Weights of a small GPT-style language model, trained from scratch on English Wikipedia.
Size: 14 layers, width 320, vocabulary 3179.
Architecture: rotary positions, no biases in attention or MLP.
Training: a variant of Muon for these matrices, 3285 steps.
MLP neurons of a small language model. Each row is named by its layer, matrix (gate and up: input weights) and neuron, and shows model dimensions 160-287. Each number is 500 + 50 x the weight over its row's rms, rounded and kept within 0 to 999. Numbers have three digits each. A neuron's up and down rows have the sign that makes its largest values positive.
Before each neuron's rows, "fires in" lists the words (lower case) most often at its 100 highest values on Wikipedia text that the model never trained on; "fires on" lists the tokens most often at its 100 highest values on Wikipedia text that the model never trained on. A number after a token or word is its count.

fires in: "and" 20, "of" 16, "for" 16, "in" 9, "that" 6, "at" 6
fires on: "and " 20, "of " 16, "for " 16, "in " 9, "that " 6, "at " 6
L7.gate849:578482471511471490484506493474455403553552575510580439494547504471388491455508481455449533502502515487513449434680450534323523499439478501492538468525486535453439573548485534462404513469508539394457556396509482551519527566539441414443547453566487427519515449569456500461441515573450490369555487454452551499528472539444530465566491447529442487509496491382524550571543516563555477495468
L7.up849:425372447460465469480404530434459516497589533465460486469600522463395458436524473525490482497491502432504515555506448532436491471453607553496548378522465516519396467486492429545443570467486434495443418443451522588559477512545479490555521548510439506532508459511428559549401553563494454348451426489458487502512504584546465493470519438534563532444493428515494470505614481575467559473506

fires in: "1" 31, "0" 17, "2" 14, "rock" 5, "bumpy" 4
fires on: "1 " 31, "0 " 17, "2 " 14, "roc" 5, "one " 4, "ump" 4
L4.gate74:411507515490486403499541534435447563592584507483472409485473462441466506461576550518521448545512480484466465411605535598554460521546532510431431465522540576498543440465400466548592455532514577434627483449418466458478452433468513460452500547472449489541493463448566498559467523451503462539430481501493515490572477492553550476518557412436474379495458493531506465537478448473467537433488
L4.up74:490437456482527520486485522529549575595507571586352422482541522416463473476497596479476483516485516449522465539560556443518478398525527437460519511489399486460519412493527460538522479523525563497467439512395471568461484431463461444531412516498499536546527571502517440579477520550521522363429452442468544508493539464457491405352473423448501479546497528465500471599493461497562552485479

fires in: "of" 42, "for" 8, "the" 5, "to" 4, "congressional" 4
fires on: "of " 42, "for " 8, "ing " 5, "the " 5, "to " 4, "al " 4
L7.gate745:555511417516516559407518458522513530541536429599455477513514514538519550475511489569578440484467544497462575498441413466507549522550497496472501491564461453521549505537392534549543441531484564443505568493445506509516465592559521508416518538558524494519545403539510401504509543508417518500533408456507539435533605431505494395458505566644556571575419537449508562463511465552549552563570
L7.up745:575469535495476459523467465476536431516464483495495472442537514642506548505366464464541444503562486469496597497561427478438574486427596633506520513503486528473570505458535518518498557499414488435353454468507498488490564552515575560539552532406553367392462509506491409636534487446441496532480462502470506474512506471535534527396469547562541443496400503439540466592590567533473556527478

fires in: "south" 26, "north" 12, "east" 9, "4" 5, "41" 4, "42" 4
fires on: "4" 34, "South " 26, "North " 12, "East " 9, "t" 4, "enn" 4
L3.gate876:516498503537471586482499548499480581481469550504484545530546483507535460501535496493454475546540535546519535429524513559563468468472543465508410472493630492440553462571548479525492462450423476439528490463537492444459423512529480536592527454415600535588403516540496588374430417488500620503510525481598543563541529457558480461456528495596514423519481524407394472450446488524567505539568
L3.up876:548453521472529523460520546519488486488495485468494524514526497521523606580573571548496550512494440530495543548416501538580557498477460518422470484571507460503459447458501578469549443534523523506407438581528481581426514495500482471501466393499448469526544403487495421475546533530520334482499505570519540487520522480486572558535488554449453588495451488539496493530544519562443486561475

fires in: "has" 42, "have" 23, "had" 8, "it" 5
fires on: "has " 42, "have " 23, "had " 8, "It " 5
L10.gate1242:498569502459436520425438517508541487460507434488485531476503465479522445491539484376433503461462468510514464528528527578488473613585532424462519525407544514480529480510617570592475466501501514503483477483431451492536538585548487515540413426536532519465506504516552552462451541533500519517486477454408612489439500559454545474457623509597535508487469531555533517443465451488561581478535
L10.up1242:432481463540510529559497578382541553403454486520442559466459588523485504509488521509400476487555534499442543528389538581474496568569414540473493485528478435516440533359402608538440465492507535471485472547516493523519516482508524621521430457397583481431551534513418542523503474481580476524482608577453530573480478542517488394527415585468422496394458485502473536466563495511555542420477

fires in: "of" 22, "the" 21, "a" 7, "in" 6, "s" 5
fires on: "of " 22, "the " 14, "The " 7, "a " 6, "in " 6, "s " 5
L10.gate371:436516464448545498474622498535441424428580488467484431523526443480491414439444458448509474500550492554453570562514432444420458551566595522500485363473557504469533606508526492541448486461522477512522550492533453529460503405442506430430542430522493506506526458582502402479560487488432419463495432556585456505520537456563505530552449509443555539530431492528538492572489562459528508534525
L10.up371:544363474484502427526534483503459417536558570545542519595547461525482493519495442523446550478506556536438490500459502508439498495461496498408501522505476499536545534447491434406454459439493453358495525459498493499578579531504557437511487432501540509477589552616505425552448467533448437602483455497513416525520460455511468600463511464549474509522547530531472497468429493499519457504537

fires in: "from" 42, "the" 11, "over" 10, "at" 10, "in" 8, "between" 7
fires on: "from " 34, "the " 11, "at " 10, "over " 9, "From " 8, "in " 7
L10.gate968:418524501529528528539566554441600375503561560490484491484514393537519432548422487571447426425579574570499420549511533454497578547545437577535622442452511512496446561544577500460425576393512518436493608471507478544486431535464511477563511486468497559475420474515479491503519532518501426556418500368490451448499500508538469478608458455498457513488519458489557589471450489558448581455408
L10.up968:464441461546537499514527475411490529472492563556446368515583520476534474506498523445426483544498421504432408517474480514559580463481490506550543526437423447463481547422452432498447497467489439547542462485513490481384513525469461516465541488500573549495470415541536494498488456519436553524523517459446438460460388494494383541556483487519541525459536332514568437402479538555524515410484

fires in: "of" 30, "in" 8, "ministry" 6, "municipal" 6, "high" 4
fires on: "of " 30, "in " 8, "Min" 7, "al " 6, "In" 4, "High " 4
L10.gate200:495427526505518516476457509532522448533459460522447503455506528554490502512430441522405457583410557476432504426409488499528515485446421514465514421467607403519531602519564536542503481444566447498398541626551548512482503466473480479521516452501508464594575516555618456499493552493436563395434570600559494495596386418433443495594533399447442455500550517541471451526390484509559439485500
L10.up200:556546473444446479521509505547517458495467444485533486500533497450557390486502504569520410452518406487510422468482558508489427479544453417453452486538443459478521552541555580505525491508485518458415528509552543505478504534476633350510460484503462442463593507494491531447447579442471639470481522518484491420504530490487456467509461561466501496478516506480468449466526498426616558462485

fires in: "of" 60, "for" 13, "quick" 4
fires on: "of " 60, "for " 13, "k" 5, "sup" 4
L3.gate246:516478560524551514555530540469513494429491468425444451434559515556564476506513460488532486531517423464615501514445469589533480544492508558488538581429536436464579448506553594501577498479468467469542434575491389415404515628473474576461552532518569546443576348411527588518501445552520529601507464428444509376478519586456409485539529531474572563556532507505583532525473463380522589529483
L3.up246:496511558572547519546562529492370487458478502424479539549511506573542496457489467498504429499509538404475511493566480521450491534488504445482505514472483418495485451573489621555544533510507523521499490391495436515553523367523544465487528435451543516515478385481508477482545486549573501428495505475561507464545418414441479455547490588417508546480429573493502469451559537421476524566478

fires in: "of" 70, "to" 7, "king" 4
fires on: "of " 67, "to " 7, "k" 6, "King " 4, "or " 4
L5.gate410:587463528488526384567496547501523439541579509493507467518462526584456598476531528456541555381517455476512384535472496473455539440578451488633454507444542493593490479466543507556481574569472442471394492549548482500455504490442489550626482534462504500418477490457484509579479511500402480501496413465558470438515470456466579574468506523497497495518430513501542495484530531507549572534529
L5.up410:521528525510419517506493523385440514445491488390479411518503484450380447460590452514519462461553429468522512562505414454455538484484472454490465441498537480509565501511546467496537509540506468535477569465468552466502459470605481415518517512465401460523419376479509553485494566479479553518527440454551522370486520477528566464520473480538408514454466459542525500535402497436544458577473

fires in: "any" 15, "votes" 14, "company" 10, "district" 5, "soviet" 5, "court" 4
fires on: "any " 19, "Votes " 14, "et " 11, "ever" 8, "any" 7, "strict" 5
L3.gate162:527568480482442494453353485478457503457439533510482497357525623542448483556496585502456503502494488538546378506503496552597557466448549505488476508528487552443449529500458439486514397537426486546414604496393482526499555605585529483565507582514495427506508498461548520401451544439442483531532529499492476402529505481534518401513469538472395524382503558484548557525485414542436532520505
L3.up162:533448441560476490503537386446452512544491451554543492498524570521380452482452573519416406518500547485574533546576499459528402513421500503477437448472557412528493501486547551446499467521352537497526499469498453486470494451466512444441529504566490550507554530469470535488568387538504459464525499544540511598547455475452502546576403472500478586492525516438470451501380489508455517527457

fires in: "it" 51, "there" 43
fires on: "It " 47, "There " 23, "there " 17, "there" 5, "it " 4
L3.gate1096:357553563493465487534436523430570547540528581546506439510608489557529537516522545459536490515419535582472490572425482440487431483481603500419573479549453505497423456520450478446544489488513553535473518493408474480457412484490470485598486455532475423487528539531528535490552452563530459406513517436454546474488480515577473592609470550483433480486584497509439494511453487489409498529445
L3.up1096:427626572532477482435486540472503565581525541494498491500571491546550557535478501474480474576503483538405490579460377440523541523459534434564634441517423443499443504516443520426529529403518442539431466424375511451556487460472509501526491458541445471437470480514496466501477502575489524433508575439478560503532465501598558511515560566470511506513527533563546517477515460503502501528478

fires in: "he" 40, "who" 26, "she" 20, "born" 5
fires on: "He " 39, "who " 26, "She " 13, "she " 7
L3.gate1252:407501484494454557454440488613421543493524424465439468527546478467585510397510405480530433552484363460479512421547529458513494528440539601484621437495594533470526501509547464401523591483546555425445506499416596436475522476419501481576531483534477466451435478465533473474537542503491541443432495499478486484595525430501528495528498462444503527523439539486445594484555477524442559468513
L3.up1252:439441442469562526448455563559433479517500380597464500551544456443506538490571478475523416465521406473577581445523524436452464545511509551465576501501576485495591504592452509456498531494539520473439501570440553485504491468497567576428522520546477449499459460517535509512476534505508548520482536522504458469571543489468431458489546511460473480529419568486409452512473474490426545476500

fires in: "to" 53, "must" 8, "understand" 4
fires on: "to " 53, "under" 25, "ust " 8, "def" 6
L5.gate1178:605509509599482483436505597592507449491460449575502584534550496447544494473489429630517566571509515484452485535543460491632606491569523547537359506464472519608525519495427510493564535545491517516458509509526426489485470452520512508485497464551410477549489475498482498447603511439484472536565473442512539582545477427464453538412486588441449501578459446506581565524558543509466595582554
L5.up1178:629443454470486409477468417484533485564487526500542529439580479471533565488559506498487531481436430494503514462510373501538423466527458464502543394528441536548522496528482505444534509541524573534451478584518503496526535548519554571524471492471437527508620409432470491540514533499455502503532383512510503437474534505522447580508534536403505478499518452317529449465444494526515552620521

fires in: "at" 87, "in" 6, "during" 4
fires on: "at " 72, "At " 15, "in " 6, "during " 4
L10.gate128:571366348533499541444592509481575471544521509520487550498575477457479555542492512534495435517498430538536496548443461548524496413508482462515484433502532437465547400539567522530451538478476517467526511481424447517524539563566518477454467560584515563454455525518489571632548522506434419479515420543551436478610470469555502454564506515442496555593439466486522530433527438507515539500453
L10.up128:520472473432470522545555531466529455470468550501509541452520540426415518550515520503525427461561491530400486472608491564436573474505556495539515414419492590469491531563550478506503561467420513529468575413440529387516524503512559564534492541501483548445522505470437559472510559488486445537428497509598479547592453568605563576529531434556559553559510455522504432460496511506463431472609

fires in: "there" 31, "did" 17, "does" 4, "chose" 4
fires on: "There " 22, "did " 12, "there " 9, "es " 6, "d " 5, "ose " 4
L3.gate1060:514470561553560456542533606498456538438423496519466529504606502557431503514453430526524494476497536467460482482510433413480529584512532510422531433445462480471445450414564567471487481559552510480436464580536468551538395508597484436525546517535388521453540553495502343507514463513547498403354438568550482426614463537462593429474584532438504488491552511441476541550451582482423496498536
L3.up1060:483491596496494551560537521516501540493460530508493562523533480547496542460468406526481467506510412435577458508540464448463474551375472501413499466509484469497458510492535532507529483518517379598429494528401501533515468489470569486550518505541519540505518586383484486436483500438449444404421558505467532558543449546541649496479492473524588540407525510406501455527530516477504475489493

fires in: "there" 32, "countries" 7, "children" 4, "doubles" 4, "landscape" 4, "family" 4
fires on: "there " 17, "es" 17, "There " 15, "e" 10, "e " 8
L5.gate911:552457538560519520424579510509464567522538483453466445516607457459422509511490549513513548506483449482431492535480569486523478459543443548470503554493453528493512494484527542401517559440574534499552496496419498393475594456470506412493478415528486514602581389492495483580494458548517512423444453471548520515446462520440507522545583507486496478449494523494551492596465462518425507592450
L5.up911:410497508517485447465660454505468535526539563460544546608481443531520493531497496508515485513440484535574530515515529543479544525527392448523628433437555490487587613537461491502476491453510571475492501466462483501506554445492498496479454516535451462495512464492497379472505486495473510510515489445607516522517476510503392402510577555437560435517572503434460422502400555519430478500509

fires in: "this" 60, "these" 21, "such" 6, "entire" 5, "each" 4, "those" 4
fires on: "This " 30, "this " 30, "These " 12, "these " 9, "re " 5, "such " 5
L3.gate818:479504480537438453567580544523467499423440569575457508546574433441445492503538439500525507435455463507482438479494485428545532481429508374465498403508511565495550410590461496545462528505533520450472529527519556426515618538515488568450547477516504498427466462464456451508414513506410573511401538637446513500570445511531537545448468535520459442451542498535435472530403469498499522553485
L3.up818:523511488428494420487485443395480473444485436505462529529526463462500480495477478477531549487440456459455528444501629451540522525412513516516543543519535462450519517483478522474528528492506550554492555502557509555595557424394484536490537425602511468484494500478501463442506542527535496570513498582504485546528527612544513501408548461448457541607579526446490585521579470484466514475411

fires in: "racing" 16, "hold" 10, "incumbent" 9, "raceland" 8, "inc" 7
fires on: "c" 24, "Rac" 23, "hold " 10, "rac" 9, "house" 5, "si" 4
L3.gate783:502525565580512502447476526466499466505535473491396535475539431549465527620425507454492500402473563472408471423501443480553340521550492434513504476416461487596548448387493544446441486402478468544500493535428467491472527514589492451476482528536484543411493531415509469458513457456526461539517335478513562481530491415480500560439446481464547522442404494500552550544549588535390488491529
L3.up783:545461535446501507464503493496498416478449424519478512494515486494408533582435467423452501420460575503443494440488373442507374529469508466476442414468449540578558490497486503484486496392502499516457452541498455489462547515494444508503499481551439550514396526407510473497514454428503406604484402483486475496468482465472563532471424523495465447505465535446463531533510528520376508504501

fires in: "with" 29, "against" 12, "at" 12, "faced" 7, "to" 5
fires on: "with " 29, "at " 13, "against " 12, "ed " 8, "to " 5
L5.gate649:512469470489530393571539425486594472424509468526384501524437450487507545522498505490463476564474508498499466424513524409506546483545488492550423487496487448614482421475447543443638527492499596523569527481490511524494563545473479492408506553554496433475543483559556496343487491513487411470552504573431552512501353453531435532535496534690503509512490470551561498451495481466558419539493
L5.up649:508455503510493454576510461503531491446512472504463551512459418575488554543516473534445488562393519486497497438514500437476539439542372519532499477458520479585488468486468583486588506446497619587620530415507540467487571590478459510468463607554511467426484471525564561378521576434582452498536568555457470500504468514477469454489477565680512446479550498545569562478558468604568488499397

fires in: "later" 28, "career" 19, "before" 6, "slater" 5, "eventually" 5
fires on: "later " 32, "career" 17, "event" 7, "before " 6, "ally " 5, "then " 4
L3.gate402:482471539449528474447497466568438522556501554547394593476464457526433525524477475445457372417549500523378465442512487440519365464507577429537547553480483515462498493494511429549512453513545570485471509499472407517411480566537521556608567451460436510421508421588451434478526502559550480407538347478558496453522521522495467449481408482487474577467461491483482423525488536519445533432405
L3.up402:521447474501581495536401493552554511502562499476450503588484514514513584642517480542501519518560488514596570447495511476530426574534405549577529449445492517493500526449488436511624567519516406467421535497526566515533515482478484467449438513559531542494534471422514545517492445486409551489509621589512476464530561460422511568514532531437521511456501451544495478466464469534420563528432

fires in: "in" 22, "to" 16, "at" 14, "near" 5
fires on: "in " 22, "to " 16, "at " 14, "near " 5
L10.gate738:489466527458486515517586592502485554505433491513515455501546489487547485527502438435479428468368474581493502552485474470505460462485456534463509352477525407594459437533446509519510484519435496500532523491547502478451511528488531480413447598498440514444493502490524610494431479452544450575485453425417479449529585513478526543528503566511509440525461592507388510430535470444473515405547
L10.up738:434466554487500541533464472454541529472438540534634503461481515441539430584577526361429494436495617553454475454511423532517553513458580546515432566450467489595539617556462518473505489513477552515503527487459511566469547454530599473488529614516527401561539491537431569620432567528457503428504449510482489487586510501486509462532587570488558431514546549538504502531554495555441506444469

fires in: "of" 36, "service" 11, "to" 5, "becoming" 5, "act" 4
fires on: "of " 36, "v" 13, "inc" 7, "to " 5, "Act " 4
L3.gate253:508461527517495475525492558497511500492472523506506516456492520500509422498458469517502497513555515446565537500494388505431504524454544488493471615546478415471439461515550503405469532509568550517502629427526484452395459419502445509515568451532499507539511480435509337480616421478413488473495487520615393444515494515522450534540539571575568520481535390522477492439490462488520478530559
L3.up253:551487498520594463515524577480499463550479600492469411538509478494546469501480532437459472484521510457509490556573402573445573469498547563460555496437490510454471572446546488513465538546558450482490565510523486509445524479556426452472504452555427423516540501448450401413526501530415512519423473492578432497388472563416432527522466533490524513505497403505408462598581452555473451499531

fires in: "any" 18, "company" 16, "no" 14, "some" 8, "omega" 5, "times" 4
fires on: "any " 26, "any" 15, "No " 9, "some " 8, "ing " 6
L4.gate137:526500469478482478470444471538590482468479536419446515515477454520496552510418503519497523478533526479467538490524449544488494539534545448426496525538473353535519425512528548574450470406401438527481472496537564496559680541495582535529548590468436538468562453391571528485463498448512444538433570582442491470491540483429509550496474440485518507445465553525514558526422527556522506439480
L4.up137:525566493518408460450573528477603493486387459511548607499551452530392486458531478495459439466509517569528492510525449451524539554568515534551541486454567521480444446509567531458523463534451481436498467463473457542506547526499519467439511513530465457394530513455556428504532526501528479520438509557475535567569476506513562521517485526539531565464502575443577480533510468501527561462518

fires in: "as" 34, "called" 19, "became" 15, "considered" 7, "term" 6, "becoming" 6
fires on: "as " 34, "called " 19, "became " 15, "considered " 7, "term " 6, "ing " 6
L3.gate219:466526484550407581443449490555501482510488393566494434518513507518470541512502578493459568516455499429545370498525487553461456521475480504509536534597465397469548501556467593578557473550470520507509539528546492452488566610582508513546533499388564539530453504547472436445493574499602492488490467461469429545499488482478522428510486519550471462562584421419383489472464529446459568462388
L3.up219:540488535408462484490581461469435487541446507535399447453492558423522498522568501487501465418580475382463468501500499536503508504531505549446433478616485551460473463530406492539539565469396550564479538593526478536503487473566558554510538464564505542451503522413466500450547499511634431444446533456514390512461530531500505480521441529640499443513548503476409535477486484450450588483521

fires in: "he" 37, "she" 16, "culture" 6
fires on: "ul" 27, "he " 25, "she " 13, "He " 12, "ur" 7
L5.gate1210:462577402530494492402468484573529548568583480540538459531481539544448513475558516521549441557561449520572525506497446502413471435518520560574450487448553476505496533509530437434437535417447539449517503549487466382505448379549568578531509455458421567512482458555497527535555481495543483567506481514487464566464451510498506484526603510458480523511517522373448447504476467437484474349532
L5.up1210:436513420573534501514468489535502576558557541574550455534526545492432494500536542437551533414543426538497545492545516428478441460449546532520510534426539448509517539552531490548503464457494435445524540504490516493575549531467522595516441483406403522526529544494481471524438474564493515517453504500521409541532522513549466453455578514522478619530524550418504417513418508524447501492494

fires in: "republican" 26, "category" 8, "brother" 7, "campaign" 7, "party" 7, "league" 4
fires on: "Republican " 26, "ateg" 15, "campa" 8, "Party " 7, "Dr" 6
L3.gate563:525537548513551462548500474470594391464535516412537428466543477459429479534549534505503511509456546515517582447513496537520441502509509427536523535511548480487514527511496511577472602500536460436568584467420583527473498519499372528559609545497500443485438523536424546497561629435492499569470362498434500586528513552518497511461579558530517414522525448500508464478484536527513426471499
L3.up563:481489485517439487458412404493492497599511519464452511539494583572449542510511555503436421499553400426524451414439558502423501522513533598493517413463479486497551510526484435504462491514571544503556540543516430551535525543341463459583537496469558414561469512591441430451484595453444427494458559517476514534473437451530382537430488389487490552538563520505523526524460508502456557481462

fires in: "there" 41, "no" 20, "therefore" 4, "home" 4, "t" 4
fires on: "There " 21, "no " 20, "there " 17, "ome" 9, "ref" 7, "there" 6
L3.gate364:475455569563505522501532518457575551489442564528497577493542510530580556506508511520471537486454539415462460570432423405515571496424526503502473487527499485598487508502429538403485505561515410486468531431380524445510529401491466503595586474547477465522552486519538473484556509390521405459556455531564548492439572437433541486520485426508582516519493571503516484591531499543463494433503
L3.up364:502579542474550463422540522457561485447529503546553568493499471569604485651532532575511467539384470499437542541559476498512466546473551560547529591564524577490393490440498505484542536527495589539409495430362499466527403491471451566570618513554475444416495502466596509506554472473578459491448455508477470553456529429561493501484498467494490548577538527513489539485485460495515567502404

fires in: "one" 19, "1" 17, "3" 8, "2" 7, "losing" 5, "leading" 5
fires on: "one " 21, "1 " 17, "ing " 11, "3 " 9, "2 " 7
L4.gate1207:452428526547421557496477509453434494519566494562427528578510471529464509433544475474491552456466577563461497531588555501450406498466419478413532553550471517544496522462523535537467380364500465514528514510450511390506513543515482470506505420515479443491360437502549508531585535466530485488555523526537515536498512506532581530448479445496469415523518398513458457454580509485457503488463
L4.up1207:463456510558453537506446469490473586576525514518497503478487507449592488536518507557457466471487612520580342426453458480481510558518493445492527497488534472417565378494523503504541467506502527482542432460463486476495485466480458547526586527508519557509443461480501508558596471530516554522508493461501514499513499546414545568508549520491528484381527398431438573509511403488480569477511

fires in: "this" 32, "these" 16, "same" 6, "such" 6, "later" 4, "guitar" 4
fires on: "this " 22, "This " 10, "these " 10, "same " 6, "These " 6, "such " 6
L5.gate393:578511465519400483575512470526536530514593525490517435469545431484406422592495654528529386517457493509535565529429477507504494470461544563495547487492572539505509434486471486579486488475510464456550537521455579440418482550417450500559483422545492547423461552564556421460520516574520558590437551426473507522543506494514559565374561414563483406448581527584487449524420533561512598464564
L5.up393:422408477453573578493446519401520485525450438472554407483529477501494623560554448472549485442514495438501497421483489465549550466503546498559516471499466564439536487477477528486511531544539525533509532650511480497535648445497475496531500554514413593427552502453524400559483501595414456500452489604497510524513559543516536503489484480413554523526490449426565429573502478525525468443445

fires in: "of" 34, "to" 14, "the" 7, "letter" 4, "a" 4
fires on: "of " 34, "to " 14, "let" 8, "the " 7, "es" 6
L5.gate1074:470489489486466610514579494448486468444468538537514543389540503588534525525496480539509579612487498546451496511491473611493522487581528423544629543474466437475504448487420444499512414517477606605382540594575460336495523558510445505484479534586507434519531464472563510443515428491410457613456613475621484439549489558549462529460488480546503533532554462536487430612484478563477440489473
L5.up1074:560506385485613552528511498618471472561559503538587497533528510495522533515448462490498538632537472575480546560497477603439472467513559578598418520477448419409477541537446481428554471513544600578485512502609437462467516501528404491483467451511530565505467536506456408403458464470475539552477515429573481419516416502483554529600516447494468517510483439470483447483555495583436440556504

fires in: "as" 25, "became" 21, "been" 14, "was" 11, "were" 9, "took" 5
fires on: "as " 25, "became " 21, "been " 14, "was " 11, "were " 9, "took " 5
L10.gate192:502545516448485530497477432471461464470583520473468526451464431411437478602533567482584494499609519627496397489546462487441506531439530512457526449465453588407444527598509517490466494496537524449489473442497534474486446475578490542558434451516502464410544432520531592502469520536494446402389505456490503506437591552473512483501440516461546554621535507474561462449543521495470528524469
L10.up192:524485526477486419498500484470495478434493472447499483518488448452500545431433534434483448453545458470552438446578546449478473540633415545466453532560503506484491451497456545477436481444550464554556542536520520462488468481560491560546564485541525603497600533525483525506533488532496440481458509540461476571443436476470491571522483419584405454524522514537459488406514566497496472475493

fires in: "of" 54, "to" 12, "despite" 7, "for" 6, "its" 4, "showing" 4
fires on: "of " 54, "to " 12, "pite " 7, "for " 6, "ing " 5, "its " 4
L5.gate971:511515500569564467469467495458473510564557513471518537441547458534482466458462526547464466411514487556496484526445536483533548487482449547486467475473520478540524382514548481462557481476495526444408440421522485391574514467398548536551471458539556492539478492610550482531422499586492527553535453520452529353401519520400435522505532536535457594570427541504570536463480574452537690479517
L5.up971:507483480536432594489465620535601508493509539429526416493333506483626498483475417428537520493473564539452480547489475514480559490495338439453525492415487579584491467520504470497445550454506464530401497409509397454584552409480419491506603508456429375493457404476463507498615469481416502461564555484474383505572457487556548528522558430405493532608490542488527486436491533487438545465532

fires in: "the" 96
fires on: "the " 96
L10.gate849:467459506540510529475548531482513486519578499469500400559460502525580530521520515490421416605517494576498483486443422407408532499439465492517453531552504513481512539395508503563519426482411454529463481494465493471518509509522467432409569535453579513534558478449514479462510556380427462537399460516594511429492491567552459487498469462549504496544557508484590477443502493461547526463460
L10.up849:463460541496509464560451447512493512606474464509466520520554583530563473485478424456448510475581582512488529425551480510471482511548570480425580548529484479550551537508416448481455518482513467436558524482474508562499524493557532544494552396478445526498456482497523518473577454502486510560566535522450422505521491475485491579486596466493596575465512451532472553501570558520441483517519

fires in: "such" 28, "both" 20, "others" 8, "most" 7, "different" 6, "caucus" 4
fires on: "such " 28, "both " 17, "oth" 8, "most " 7, "different " 6
L7.gate893:475418515540468506571607461481454496458455480503463528456578511564453494506444476485486397505540520496552431520505553471417512439532450519479538459589515434524528448432464508539447354456499463584542451558467424418459531537621471447454482510536488476559499542521486537509513456449441552513490479499501549555497592491508501509504561549484429486515583470530512452604552432483405484539515
L7.up893:557466499543355503510540451533492568456453492539594524522482529532499594451370414474533448491425528527549498568550533535486544402472517474439488570599535575542464453540432589568510362448492458477539440549532494506518544518516529578484461503503486542508537579444463494537567407540586479517489582444460482530464552525496494467597539495529538501474459460493519532569480576431496529564469

fires in: "and" 24, "of" 20, "the" 15, "in" 8
fires on: "and " 23, "of " 20, "the " 15, "in " 8, "on " 6, "for " 6
L7.gate1142:485540480497485519488529523505535481539527544477555471528581544501508469541480515443478467495434459452460566532483422564407493449464430390473514417507469526517478406557492485492506480571514476418455639545537431493582532614441483530521583392558522443488486455572545479489475493541392486447500495524529492459542434545569435528594481508485493418545508474456413503447505491487489485564481
L7.up1142:547525439412617443511475507479581459486603432569571470514547544505585399534495520520461444449479570470529537432523583505435526482539474558425417450512430553523509454446509517421460409520506431530504555402486467460477586551467478482517519529483454493466517500452523460510509478477380453480463440516573474465499530497538494496535428473568511495431395541570474494527487524601552539546426

fires in: "known" 22, "same" 18, "that" 16, "such" 15, "possible" 7, "following" 7
fires on: "known " 22, "same " 18, "that " 16, "such " 15, "pos" 12, "following " 7
L4.gate187:535508460544402471534493455430456507482503471510590423510623474520492473499516510551508584539470477457493452530463543535581502531464574501490481561442526507508475429565544535564467428457479508539517424498520466494486599500494504479483445529504503529452503455524531562508520527473536397530498517566494579542458530524449529443539495558535403572515428576527503516460529475466550530487586
L4.up187:510569494501475462554462447442524485499523481473471468530588471485471538494512512536430545517478522466543533456598542456464424523486548607436517535529555523485462663529460426480494412570477414640492506457525618461428551530546490440351486534490576575477537459519530581468564483453506506459488499585464576493500495528484556530499517443437444594490505496433482458501561441515534607494557

fires in: "w" 20, "at" 14, "against" 12, "l" 6, "round" 6, "with" 5
fires on: "W " 20, "against " 12, "ES" 12, "at " 11, "round" 7, "L " 6
L3.gate221:528451533497518434504519548489528498450529458509514609495443511447427486498519510495495419554493511619621379461530536385397484508448411539535451405470513480530547452530518519408597516503433677495430498464461536482497490492482430476561512451589619538507458489463476551531528410494466529507484535547589529535536464529570508586524588453560584455396486574480517478501547454525485407508549
L3.up221:518431566482507402486471474414618475458508467518476487425460473470353514494494508433487453545459489488481494512494482451398557500438485432539494483451496516547482453519465527455478545514431574530525493469442494475487511440426517516556469398519642391563474459465485498555544512574501575421416572499491467502492468506567499481498560374564490577429462598515475429490549537460507428562482

fires in: "would" 27, "to" 24, "must" 10, "t" 9, "cannot" 6
fires on: "would " 25, "to " 24, "ust " 10, "t " 9, "ot " 7
L5.gate201:550508490479474527536518555429568432477557424535438510536573499478467472440507485546479550602518473523513593482532427488550466469552536563531559413473434523531475488447523492411480503481368431506558471448561423499592511487518561612466483520522558427477516424490364450476516492515478528542528465539512456459421515513486409528545491449507541552424571463474544459652496571549504512528522
L5.up201:563514420480553540540467573423562435505543470569481452580476536564566490436493442500422551517488500566418530549577492509533559459484497552479530379532500491496504560416494480512501417509404396490449419469466507481485553537600523515411505480505623439486482439540420487464534476525499547571516379574459450406390562501485408501504502527451558609469570496477535419602491521476505615531559

fires in: "this" 45, "which" 17, "that" 14, "it" 8, "one" 6
fires on: "This " 31, "which " 17, "this " 14, "that " 12, "it " 5
L10.gate948:413493589465468473421451487506573404534548506503506456546557431464484481444597507527485468470527502478470527481438507577619601445541470570629551490462593493485467494535509533380508529489467476495489555545491449521539490503495452512453389564517550481425492503531510492578443580506485518548534513449524615497603424489526605473515498470473503488488528525459642477542450521547530472513521
L10.up948:464496522559498529586479513536476445510477402544495500497505534569478516543592531555480462504385421548567481579410486497544513419509494510533527504543537469450471483460498504502514483532422456497495471403541419490553559485526385516536447470459498548495462533455474505533541501518538497494535496525461587534497472484538499554500472458581471531422506498498430541511488478589487444575539